config = dict(
    d_mlp=768,
    norm_eps=1e-06,
    rope_fraction=1.0,
    bias='none',
    beta2=0.98,
)
MLP neurons of a small language model. Each row is named by its layer, matrix (gate and up: input weights) and neuron, and shows model dimensions 0-169. Each number is 128 + 24 x the weight over its row's rms, rounded and kept within 0 to 255. Numbers have three digits each. A neuron's up and down rows have the sign that makes its largest values positive.
A block is one neuron, or neurons of one layer that tend to fire together. After each block is what it responds to, as a language model described it from the Wikipedia text at the highest values.

L3.gate16:082112162152149098158122139100162111141144111157141109132123070127112144114138123154146133135096097137128103117091120132092141141132128086138112141174111095136134109112109083129121090104128132167140121129114113110133159142139119108136158123142137102156125091153164154141158152133139071079143081116122109182165105155118111155124139108174125103154138138094118110105113109123123126173100139135100124120124162108145172120137126082163147141093108100124142170096140124154118104134086134131135103136156139135130104161
L3.up16:126170137101144127142131099097173138163132174152117124124091128109102091138114064103118120184100134150170157118113140129141131159155114092126121095174090150109103117118113120118196165156101104112136127149121132130132143149144144128098117092105124161157117091150177156088183135141128151158170159130107188102137101162153124094127183143097106107166107085106116110159070056130154139143102172123123118130104133158138128117134153135124132128145100142110105146121096142170144095132120165106128136154122121125172160142
L3.gate104:151119112147139126098129121136122149108117148121137126128121113067135116109118080204140109155101161147114130162150109101082134117152167109107138135154148104159160128128137152113130129138142085074105118123125137119100107109130089109162100130118110126117094085146131141144115077133176114136142093168119129156098130083113160123146122159172136158087082117163158125159092113130123133141141116125093119167117119126148106125131150088134133127138142101087182097123118131086089184123129136111156155110138148093097140096
L3.up104:121121145133151116172094130116111115100130161078133162129157119167123129155150140126091147095080180091150111092134144152115135135129146135153203153153107125161130121184105065142141151106142168088129125151096149114092135111148147125110122137128120108117131140144109150131142086145123104142116122127119171121140123088150126153096142128097134090128127149138081140118116139121117184109098145159103113171155135142129121139158108110174141121158125121142113147114163126134119127151139135113120109127169159130149162109
L3.gate122:126151093137149128144121110113091156163140137079113137141147143117153112184158120129140122118143113125113140140115114088102119122132151084155106156101151120188091117078125124096127116124119093117110105150138139131142130118101117122127132078129150129100144085125090105115179070130088128112108127096121098103098117131100120132111137115170154114115111135133128118140109105139116131141148132117087175110113119150091160142110117121133056100123174116144172106106117126142159127127117136117139099138105135126132169098
L3.up122:123161160088117140141141126084131202133142154119131128165109129117148119125145113134170134168127136182123112137128135135101147147129117097182120122137153131136153104083106172086130102093096141096126128155137104124149106099099094085127104144150110128113131085096106123121159140146158107099090062126137105123144099132150139127089114115145115118130138115108145134094097106105121086135142135104090130121133163125087158141113132161178108081098134112134121108140125133140125169153093136134150113135155135102142176103
L3.gate210:145172143135109169138132160040143174130130110158123154161100122161167142138118095144124127133123114110127110066130152097109082161151104090141133124126163128100114128126098181123129140116118149135095157067089145096123089167084128128132140126130115107139077113156125127153140165131145105092144129131091158096087113090130136107118131139114108125113145153084117157129138140117154122117158115145113157119119144106145095107098128136164126149133150135139134128128111173150111135140113144086163120140155131191146118163
L3.up210:152178131121083148127097176103147152105135127139154114138121080129119143169113144082167158132140093120131141099158184095108116144086127137090111168125113136127151154125099147134130112165109139141101118055152184132132084134083129103126129138140130093141100132081107178122159136143127106051147114152098112116100140075131137117123137144162129140154140164146106111130112123151169107152156119172141132133113144110142094154160173109140122136146126138151158123136131147150110136132153110144138156108114075152154113156
L3.gate316:139131063117148146115127119130127149137122125131150150124134120139155101162149128158127133142114151093110141158134143120076121149085114143094127158048114121146121123109160158129136167123131125113128105162123117155102117075125101091137123133129127136126076104128152120097085099082127125078159126116114154104146113103118102123163106080141131135103103095149131149149113115175121110083123157150139129090135122152108112135122095123174109134134143140096110129132134122140113124132125135109127112136125152171089118097
L3.up316:130138122128101122153067147145114147134101148151108153119137121144099156133141141117138092113104156071150156144134151098116151157128099139134114093056130115133100118160149092135116130134152157142112109143206113136114144100130115096145124162140134146103097148127143151095111125110100125087134110146135154155119108111154161118151137145083101153119093128145138153126102171133144111100115164116108111106110156135124101153138166152138125126150103103122127117106129146128136100147086126130118108157135166141109132133
L3.gate474:102147136120118100115102122141151135099120140128146121159116120127137068121096140110119117134094149166116094122126160116137105164120135180150105133123141106162124148145116141131122083130158071114107112129121149128129142109141094131103138118159098134111133134163152147119114132147149157128156089159140117097156159150074126133121124081119148120132153141132120150113141123143119125131110106143137131155112151175162102111124093124138111124161148139087130126166109137148114165186149171113078125130121115127113103127
L3.up474:115129139142130172109098129113169139068131128085123141138156093201129098122112118114147130121092134097117137109152114123113154140190125130121119129152119136129139121122147088092116108153123139105123115114106117092119148154101142093125138109088150145110138126123142115147114178105114173113116101120126148155114157083121154070126117141092116141126143171113101120159142107123066115115164151136151111142140089104116106135139126138154118147113146150103150129138121118117172131161131171123144118169109154175102135082
L3.gate585:122154128107111120125104137089118152104111151144134130105113128103090172135123146100164118120119127164157141122137123096106163142105145119147136148111063122134129156118103100099103130118142160114130138101089161131153147125127155137146132099116130129153155100183104134106111148112132133139099151120195124130134132147076168105164108103140148153105131075089105114117132145133119082153133129104123130106127176143137134150107124150131123163107122156107117121119129080106111135140110145088127114143136122110143123123
L3.up585:124125117106079129126071165093096127085142133118127133133097124117141146114134150122129165143120174165154122160146107130109150166110138122142110163157078123130115135102113128075137118120134160114111151122101122102129142136160129124192115131176118139170162094189111120118128182114169120151123109118138086129161133148082158121106147083129108112121137108120127128088157139112136085133135129061112112136139122152133122157116132155165145158106125123129136152090128081104128137133103162101131131151144143115124148124
L3.gate720:111124139126155131108090137074141154092142153098113131152097101151152134127158096167121106161119124136113142114161120142151161178096123141132083147113078097092161111092074129110149139109087150142125170128179146125107145117152114108121111154121091109133123125108141103144139138181185126109106087151118097143131131127156138097099152123091110119157175156135117164114139157135118111149130130135146094166123140129109169152126133119172146175098081126116110113107129117108120143136123128153150134120115140157103099100
L3.up720:156118142129123152133153147089121126106120130151155126105112089123141134118132161161144058091140149113140108046164142115102122144103137105155114129135129112128130129140165130113102143091131118119126127095126147127118174142161129143099137088087093142124094109132075187148130131132130107139096112088172129122085110088132162100155120181155121163107117140127117102084127136172143107116134090144127131142153131125148128174163146185106130130135110145109144111126119103153098156163124125148114148104118120090122160138
Responds to: Initials and abbreviations. Single capital letters or short capitalized abbreviation pieces that begin a name or term, mostly name initials before a period, e.g. William F., U.S., Dr., Fla.

L2.gate9:109170099111169169135123153100128145101161099094121087118142129102105154121134120149108092105135141157135107113089113097099167165134102119150126135098109115138139149120139141121160153146142090101125144148155104142171120163115125147120153142116104131145133124114166119085113099117152117127153112155126119140110117106062108098131142120172121123143156121101133143118168122114142122144123121093148138157109167105122124106097136121138123138099089105095098099161125160144122128161126078128158070114148138177109144100
L2.up9:134173106110165141093112099131146109141112120107130126115122096149108096133106143125171119091114118101164122102116137087132134143155119130144118107129137146121109131112141096176149144149159119156128110076093116124166117126147121133128121128156116097112086109081142162165107114189129110130162092118105128090159156102120120146097117155137061116175144167151121060131139146142138137096105145148115123120106128140123124125188125129147129143129109164159138096157120117112113139112151148119110172109112164140154126160
L2.gate151:161122114084136157147117132122155140102136135146129152138141110152172111098146108165103140143144186119162093151153159137144110119124126180135122121113134133123165125139096152110128105124132081148165134145130072139160126130109140122148080145158106157096102141110141071114139087098143111153123121106122119102099158140112105124147125164117149115130135155096107128111145125145158098134126150116160120101107150114148104153137147174167145182069120145084080097175110136145128139160141134139149149152113110125111128135
L2.up151:112102104165114196128097154158147126120108120084072134164117182135101141121119152106133171101095134149141101125173109166137132117130109115132159159132116166125126161114156130138078111131137117136129098133111096119138117153139088158101093154143130121138164138164126130141128088120167129109140127111111140133129109100108123108085134128132153132096132127141154119120117165142152146112143162139129096109065125157112136127135148120140141150155102131110131109131120155138136112132092137106123183119111120132107157102
L2.gate166:134099108092123108108137165112130169101110133148105095135144106124131130125146129143177119102136151116141149150105123124096116150158096135181111123095103146123096161095162102106130091097129160135125119139136104161121109123096126086143099149119068092118105130129149114123125122124120144093129125172097115155156155132114110087146143123097132109130133148118141140136146122135142127143142192105178171129113127114175118153112155117156144137132105142123121102158109159128115108129146115097141147141138132167110131162
L2.up166:137135120125119162152169132129134111173120142125114127167119110115147088106162136117110127141131119175116119124113114143148117150182091138125113125113126141152124130133118122125143143122140150150098103117132110140107137150124096112117132141139129130082079136129109143139089137168145130122115124152149158135126173130100144102072083170095133105114168132129085137151139137124146162087095133146134093093116081120145148130140151130129131114184128128156107114171133136148073120138146133135141153146124143166132147136
L2.gate220:098120161093120130129124136103096126132146118162145120115097148072131148107109167152134186167132119131175143115119112131100129133138046132164142154137157173113155140113129136122109116132130142104174137119090107115109160130145146085118111167126115100143125129096166087109126142107218135097125105107129183146103111115171120141137129119121106085099164106076125159138148130101116112093069153151101128100118164158122127137061145155149137153117118097144147127137191097139101139142125117164145153097169135133127136152
L2.up220:129114101099110125108091121151132101158147168086113127159134113145128152180131119142165147096145151127124116115155146110126125137114117207114120135123143134096127075099127124153176152174108136229110095111101110134126067158129053150143142086096107131116113068111162148156134169148115132131129105101066109136115134147097111123154116121121145086147124115153109116129165203147139126127094110108107198147135145138184134129126131119121149133122100103168098114139102125166070106170163123115109111159115119142117140114
L2.gate233:127122112149090108110128129080096098123122175127107161148104128094126125172121134133150129154124148122111122073140150105141119148066124149112157155138105131151131123094144117150141126108090126120094130138057146134082144108170143162109118115133132168142130122107094109149109149107092136130093102174174124108108127151144158075104114106118140129128145120135127136124128158143142142143100149133172093169113114148146096122123122144149114153171135166157142165158143143146103108161117103142169139124148134109151129155
L2.up233:115120112168129106086121125090083071118129145102100168152108115141129144145118157145112147133125159112111154082159157063142137145100126150129129165150124126164136101095171131163167147131124121109099155165132149130082155117192121155124113095131167185146140129112099140149107121123104126170119102136149152122117147132155152109116156122116113114145136125144142131137108137165116129114115157117127115147110102122163128127093124139132108135167124134154166161110116127195120120158145081131161142116151125139150121126
L2.gate476:092147131091135139187107152125108160108150187105137197128109118126133108132125147148128170104166149076096108143114140127150131162089113148125111149150156151136089148112132100123133086122153136161127147109122149118101117105138122105064113141127126095081118128123125100144124132110195129115116067141097142116168101174153159089101152118136172096123119144142132125096150125107145089163089134137120062119122157158162087112120107131181126120143136158142139132136111154130125134157086125134112097149146132138148173173
L2.up476:126113105125175137079129149121162116140131121110164095173142089092103104110120208151151131120162160159132107054148114109104138137138142168138087118128095126117127124140142137107154142123130138124170134179161122136132140160160137098163098116127162118118105111145093135128098099125123112093137114113124109075080179118145158105133090124116111108130149155163117142135137129200134137119184151167149167133122104128131142128105141180149135146110133156162100111168115137169095116161152123127081136147122141151188125100
L2.gate489:115131093084142105088107103134100164168149151062107144155135121144174085118128138139126103073119127144131062142130168122124119096080116140100121125154124153147166128104166049116153137137120110137106080146193114132125146133090111143164103082126158120110135136114130088108155107171147065126109150127124128129153107126103108081117156133104136124119140112151107134143162120131188100100082127155094128137119102115117136152082063147124082137117155139114107125140065124138120159128157133134127149128156102158119151132
L2.up489:085131102119122092126100135074113137102127142097133142152143120096139105112102134155126129126131136119165118151160133095118099122126083127142130136156118102158109112160170120119157137158103157149101114152150101129117149117063106125145115126133109125076152138141145127121212123142168102110109143120087128127124134083124105101116153157133095114114116129127158159139181147089144097109079131141156076167109112131131086136116074139139073139119147112105123140135085121162162182131144116118119177147149140144100151122
L2.gate611:119105157169122129139122075112114124114116090069124111140122140113084131100107131136125170120148148135161103153154130148163138152084123122145140157157115140118142147151123141126168130185136105145145154111108147141127086140114133094132081183139123073126166095156129127167170177115188119170083138097131113144110150127178138123099144136127127172122145130091142127103122117113106119119154161136135101118134121158136136111094134133129153100103123134140147143063147123145097105126114147129125128108117142148129158124
L2.up611:143172111135123165133086126100142116119128188133115112158130122141142119120107139153096120097192119150104106136144127138084097149095123188133169170123081125129074107116095153124140174110114136105119153116147121137097102151144098145123125097104138120134132106103161129129177136131142115121143119191113162122128143138142098131096134125151107119129155113181137196100113150128121134128126134119151160099130085128089167095136106152141096146147140173130125137172113113140099123120157143136157124137152183140174138143
Responds to: Word-initial letter fragments. Single letters or short pieces starting a word split into fragments, often f, D, G, K, as in f/2.5, f-odder, Mushārra-f, D-hubri.

L4.gate192:145130092109137117149097154137127149109097136154126114121099159169136114143155129126151121066101141140125111151104097138128118138113103125135188111139134112121140111129144128162130139129107124129088109117102111180111163119111152166115120149132099108155086102092107147090155106130100146098133090214112095097124122098106130127119108101146163116121160113099129118100137130151149121165110119126150197146096139075120108147137111110143121145158144147136123143159164152121108152129160122135110125155108120110099135174
L4.up192:147117141121131142151155146128146131109113146163144107137149091106129113129123124100128141154078144148166129136114127115151140131103124136134138120081135098118130163129154128177132150152136147127124104121186099166108127129132121160102132125126127087101116087149105133119117090113110091092120120181155124125063126062113130114125117149208097098197070149129117106129101112143126092126159124122162095133114172103161127110141143155111088076114085123161141119141091160130135136096169103153071145120082129151118139138
Responds to: Capital-letter starts and semicolons. Single capital letters (F, G, D, L) that begin a split name or title in lists and tables, e.g. Flip, Gminxr, Fist; also semicolons between table fields.

L3.gate54:131122137115156138179143138123138105153078098164151097124124122152134154137152126131114169076117142132092100186128166169127133175095158114133091182099137116119125126092168148109162132071137137162164116165135111146065175096156158125140150146102125158161140111115124130111135133093112148166143133113124124143133126136140150104130132119140118194111109125115114136087115146145185115150093120126112100116108131160133127116078127111118149087157104122126128136167096147135117124132156134123114100116122097125097124092
L3.up54:091080160148161134142153152126145116144107103142119108100116138103141147144136113155079124102126113090104126148139112152123142132121131072114122160128119114116173169115175112137149127112185093156135139116097108107109115133147175127142136113101127127116120130110150144116131127071134142175165148128142113161112145099120109110140129116143124149132154128135131124141142089169154176146117146105103122161145131093128103092132160132122160083110103131135126140085142132143123143097140170145139094132126094170129134126
L3.gate95:120147158135129148143098131121099121171128158143110175105152127171132140166144083130150112118104111074116155151116140157156110119104117146099129169153103116137157115135182119148129148136146153151141125145122118141099143072108098126124122159124141076135109166121111127150127138129107117100140140125150150144124109166127136098141116150142113114111125128122133148134141134111155109158148101178121143147162154138133096130112115150105147053134142117106143098161157140132137112145119107118087141121105132177131152112
L3.up95:112158140123098131106110109126077110122148138152114122116140168126096131123142129148137184155088128114144124119131143138150154127147114116115114176171105126124147137092152160112116077125084171140131110175129102106127105106089102153107087139148143125099131138121138135125111146127134105129167098116124153104117156162145104092118154092137089160097153107114113096104190120067145094149148127132118175165120108120148124143119088135124153128143103132112139135169094140128122149140137159101132141119137096150085090126
L3.gate117:111101131153143107108109147151124132163134165146116151088106160131096126180137129133154102124100116106170130133121125111162123059099116148126127135118139177141094138102180082150128136130119121146123145131114104185150149105140119142112134090118165131106165111144156137153114107133134134126184112161203112139130097130095166086138147123122163164119105130172092100139118127159099139171120158140108151132134108152145150092150122103116100119151174134155147143138102157141148106093115142151110082132094105143132117132
L3.up117:113157127132126134101125113144109107114152131164101160119105125156129125151100115117113141160075124122117133129161124113143100102116133132106132137140131129126134174150093169126130092166139140110151128083136136104095120102149120142090169129130152099130138104113106136154086096118122088140081123128129194102127146125138161154125110182121107092115101093121162139191127113135139089136150108160120114134141140073130145151148090132144130147137124138095109129123148072138118161109134153113130149135134149094133137144
L3.gate378:106171136121140152146153091144164139129122135142096113123147158134130145135116132111140089169110129092138187094134117133149127111081066114137108121111139117126132150109110087130091133116147117136137134118083124145084130120128113181115124143155138135087170192096151166116085144164085076106133109131128082092092131115079138106140135126167078110192129161102146077158136132117119113146138134150130120120111093120089135110101133112080154149152090131103135173129112138103131106074151140132155140156136140120134110141
L3.up378:132087156127099161176129094083180148143122139132131119144099089155091130118095105175126158116114110142122105108126178087157148160111122066181143138156116160106133098113126124131112142071149152138134132145112126115143124132165145141145106133122123118178157175136126139132100212128084082126135125091121144137130124136102126106148118143138133117130176097076135083144132156120126107096141129155097145107147162133104118145095137138107178129149086135111129156124127156150121112150142100116177114126170104150107140103
L3.gate429:124172116114094119143129130139082128159145139090139162093136133135166138167154093117108065101134146104095150136139112085107127120086168140117149145123111172127119136147144140098136127107140137100152112102130132156128167115157144193136143108076122137134127115129133177112111150092073134130120148127134120103137085150096116134120126134099138122064122095137097123141145134134165127126136114147141150095156136150102111155131096153126107105172147150110142117153118091117153149149127114113100146075117117118104129112
L3.up429:133111119150164135118118177091142123151085161157146143114138139093096097148106164151134118127152087100151138153145138139140102103138142177093142137111149148140123101140149159182122130163126147167134171141133137137111107100082131078106138148138156156113128141094118121149129119126110138119149107117142141106101144140156127147132111143148169150122064134178153149137087130172095139129124126146158106106121133150103128102134177121124107106096153088132115106094137135137156084110170121098110100144085129134138148126
L3.gate475:159117114118143105116122102138101139156140139116104147116162137054101138176150140076135151121115120111106134178161132075133127072136114154085142138132128129135146170142138111118118143120112149125126117122124114180130140087071101166072102090088158159120145108136147149157130105094104109140156159157147190078135162133146109123148108143149153112116107131133140119122157154140145074076133139131134176129116120140140138144120116071176116090129141120125105140120109090107145147147120182139149143127112103143114136129
L3.up475:148094167131124130144131093109121119145107111108145095119136097103128127093091108109140133155081164127121108131126159080179146193168082114157145132151084133117161160123103124091110181106131137120105124149084120107105126131092130147092168136060102127133131084154154133191126150103142135158148119127130167120117130126131140134163129144149139101075116133133136063153133119125118087100116150099117140147127063143118118139104153121146157098158141100099105140091159062125122150145131173152098135128133104099142103125
L3.gate526:092174152142156120157097129129153110138113127102104103120125098151096161128150122142119123133127119137103134104167137116127155141119122161118114108113126094129113136136150096121167147088122130162122154098145100129098159135126117122158139109132113162152174116111124142137122171138124153140177094132132106146118131098109142112149101139109107168154103156112150120173111188166115113153119131190114125116139104110092179108099150107179146096083093154111115101119138148165126109123087133107133112117155132128159147164
L3.up526:091128141137124148143124120135107086122112138096115126092128123161124134121131126130102124169149134124143136136146138100151161108111127104141153105165157118111078164135188109127111061125172188154158118141139139118155105097146154146175124111122107140135122159157169128137137161092152159160140052113114151172167145141119076126161156130101134176132132122139114146162107102152142145145123139110148087116100159109134134094095115067159146116162094153102119153127142110173107130125122127104141102168117113127133068119
L3.gate624:109142162135100134185090162113140115139142139178141146143101162149127136129164174098132101090121130131148143109129135090140103096078116100151122137132136116079130127083121133130163099107116150108164137114112168122120130136186134125139093164134142134121122082137177126153133103124138135087121130096139139144108090107155138125113145134106083114100154092089121116104147156092105148130140121105121146099144167139135130115109115088099149118111126091163169127137150107135113124126126169155150130138144156104137126153
L3.up624:158148135126158157148107111087127110173134087131148120098113127081130162121158125143133145118101143101135132157126135107166109120084126140153164095154077186083108103156125120130126100074081137163144148118117110127122139135143125117120151108138127143123106145140150157139139130127080131079171136107112076105098099172136141140155146123108143084155127104133114116120107139103103141137107099157120108136163115125134102159107098121130111149146072126093132133138163176152105176154142087103122113127114140119116106132
Responds to: Wiki heading closers. Closing == or === markers that end wikitext section headings such as Early life, Plot, Funding, plus rare stray end-of-table or quote tokens.

L4.gate145:078115133133134176156110111100132125172102157150105157132111153144112071186123154139142188137107153093158114132111140118148145121096103126101181121128150158125131124134131128129172096109129112150132112153162127183115173131130110129128115159107126105132137131124133126155103116164114140122183149150113145088102107180121142078131125097141130084132119149175142131143095134164121149105128135132108128140134152111114114146120104111129170123132138132094127138154101132127136098160134105099118138146116110167089174115
L4.up145:093129150120120122134118092096114119130066147133167130126154115078109114100137167144099141149136156096136151151161115122149130129147120147087123131110094117132139087125142172158153119112091160156110136151112114142082158121105133131153117120116128073154128136159150178159147142133126104133139096140108165100112142130175122111127161163120121108163087104108133086134173132092147095123104153139173107119128122113131127146161111118121130119114096156124097118142132130103150147146137145085084125118119090125117113119
Responds to: Line-closing markup delimiters. Closing markup at line ends in Wikipedia text: the final pipe of table header or data rows, and the closing == or === of section headings.

L2.gate165:102155105139111114147082093130111112127107093135136159128142103154082112079128159113113129119098124120145148129108135149132096110121147139141103090123079132106150140167160141130115170105119095103152125121090128112096133075090150170072083110135097107157092132113145123143139167143176055163122141126105091127142112148109132123134130112085119137136144094138113127153148140132110093124137115133114115145122137159142123129104105121172118127097146135063108121124164113164118128119127120150100120138144093138141122100
L2.up165:121131122119114137140136119141156152115103149145118124116132164119139128130137105093090107112112071106130136122132132135167092110140142169099142088129124142124110133090128131168149111104130147130094120155068175159117074138155079115151089159135121105148155104138110139114147115102114140178138118125199110157066125158116113167129144150127116098128132129122128146154118141127151127083164102148146107105152088111099119158111092130087127104123135128099129146129156136083139108116153102146134120164123156118120145106
L2.gate181:131142132179112113152167138115134096177074142140111149118115118101121128162101118149152113107141135164095102122099157113104106138099127139169157135154125108101134132102136133152080168110151114130126132117104117132107175111130132150171151145179172116132125170111144120171117095139051148110136119146164090140093153146087110090151133090181124131123105132155203136172163095133139116142149119100168159118140131116131131126095117129104134143141064131073093153053117111118097105134153119135130160158148145117146091100
L2.up181:104105136172095107179144153131126103188079144150145135112152130101094149152099091110154107125129109182111116124085167139141102108095111134146127112147164114113122137111125119134094161128141146129123124115087105096114147092125123136160150146163151130109145162113138123167110096139101152154146122145181109124089107144081122104143119112172133117114102110136190112146148069126132080158132132127119175148115168147134098132100133096106171136145095133045100124075132122108101129091133111129140133161134127154120117124
L2.gate214:154109122193165123138154090093125116132122093192105127139101151146138093126130182118142121147076132128087173146128115110138136141130109158124111132135135133109122141106125141084136097127145133100093138140096150115088152096129080127122097140121145155182124116105141158127086165153142162144049116112117118173113132115151103142142145116095126129126103135133119165136114154141050120094118134140123083136177132122131154106134129107136112117111135172107111145120183082135138158131117127129161159130130136202126138136
L2.up214:118076143154091157116112175154148072106114115175166129102138134113158101158132105087109117114091162140149116123103187134139123097106154215104125133148107062138142082126134114158121120131106106177120131115144120091143142141156135107101118133147126121132170088114117121156139119113117118132098155113094134100126093172096168138131112102124122097155113066145117098151115111132125096081109130109104129137128148114132156158098124099141138084110131109123085157099152110129108157102138105149085105111138192121153111114
L2.gate362:131093075158150143127116110122119123137128113145117140118121114115137113143116124122104125117083132125132108132132157151140147098112130124100140137154135183145155099141121112141117141128123097135111091185115112163143131117137103142102132083088103108144100132165126151131086096144131123122173136136131119093107117126121118109095138125119129093118106154163114074119141111199104152096124166092116118158119059188168136159120121076091162142117173084114109128114167092147104150189151108080100137119111163118121102047
L2.up362:095117104131144171119111115106125133153123147127072135137134155136118098095134118126163156143148127134151134126168157127116132122118113159129120123139120132099131101128152094135176135097099157104160137150129094129127102175151123085124122153135121141107132120162125151119090096141113132154119122103105131115077111115152127152102118133069106149161104089147115105133151110168080145127091147117125134101097134165112133141123121082118153152161150053149083109106155103132121132124133090062086091107106128142112111083
L2.gate417:129077100114137130163159148148179149154095162161131137111134134116166129185153142145105063093169111096109141081088148146156138064121119150159138104120135118122117114134166136110148153089120068116134127167126122193094180127111123133106145141135148135111147152148143185101139109088119173133098133117159127136107097148088127140110110163101175145125130106170122111137112133138099141093091103131123112107131119104132131121134157140123157115138141146173098115133167089115130099113130113143104094147140138129091126128
L2.up417:137092121100139145134141151136162145124114138117152100131144110110124156111145126137118142098158101159116112136086136105153120118108111118133108191178132131140164094099158143126110122126091090156155117151122132085133101126092108128124074123170147147142151141128149154080163130125117156151127110078139092110111155139109121107146146120149120157125113098110127119150114175120106116129109130144136172114128149128161171116110162159129133117138105162152105128152091129104150133129113095136107110168125119138103134108
L2.gate433:069104150127113171127147134138107090125103148173135133156073148130160100129156153140148123178084143135135104161105129093145103116092088177151139135098149121125104126098163143163126086111155112171101136155085087131121151140109122133175114194168118117112150128072161134138141156127105120132136108149147102113073145137141123097158073113127142092120129126129127124098173127111114189117120155135125120146140162120135120127040129124157113123093134148116145143171123146140117135128140146169113114136152083138114101148
L2.up433:126147144096089079134124131109178125097118127122140118138104156114128131140153135136112191136127158162112122134141129127131139141110171207113099145112118129149122129131148134121184126133142151143121160083133128120136110137100143144140122085131192165178180151110136121115153094093135106161157145086138140114182132109173143123123142142124111080139115106093131137088096107117175172125148146117146108133160144133117136110100144145123116116128108086063167158149156141125133151100153112146148118097176091117123135118
L2.gate510:145102157126134095150164145116115139124083107168103061130108142146109096152137114156151120130139109152183107122129148137131141092065159139163141129118105107122121156097114117103128129071151147095125114136104160152112119105160088143136141135147120119168157154141137135088103108137056117138116113150129120138109128151063110143134124105125136105136135084111118105136096106103112074134104144142137157104097152150127155163101168098172165150176113134132103159117127133110101120121113110158125105111113132105092122117
L2.up510:128139150154139129140141130114168112122098109135094088173123124105126107151121164161179112189101135142157108099156153113133152126136108105145109084170148102140127149114160108112143110124133143138106142144114128121111084142119107102125172123150117133136134161103145105121139128124100167098112120126105110109096142111113124106145135126150110153162085131131126140122105083113123060116100144111111184113102169124118110161141160109131119162136122166168108140149100130141140084095133135123149126134106137117120099145
L2.gate532:083183163118153119117135108111153133090156142164131141144129115113114095073102134071171142155120122122106148135131128140141143158103067145126144143136111102136136144113116097092100121136110126139116151107099130129125119155124088162114135112141161125145126108115171140117087148153133133138154129115142126132136111104115135122107138084146082097152156113094140124147128128131123108172133151100176114110156144104144168099108048128155195152101139152110134142121114121127100113137126152151165143127128138147110129142
L2.up532:138163147132151115098112139127126105106147080162184145103094157122165134111121126144120133136097116143125152117131122161126113140121154111123114139146156117128138134133111117163086137118100112093127100163142133108112055114122101135116137140159142090109124105084113127090108109131136117168164158138133129099083150142124116129084146146114091143131134141109121099159114114176152099133114104160104136179123127127113150161127117148169177126101184136131105129098111185108161155126134120137103139141152139096088126125
Responds to: Closing brackets and headings. Closing markers that end a span: the ")" ending a parenthetical, as in (shown) or (age 41), and "===" closing subsection headings like === Research ===.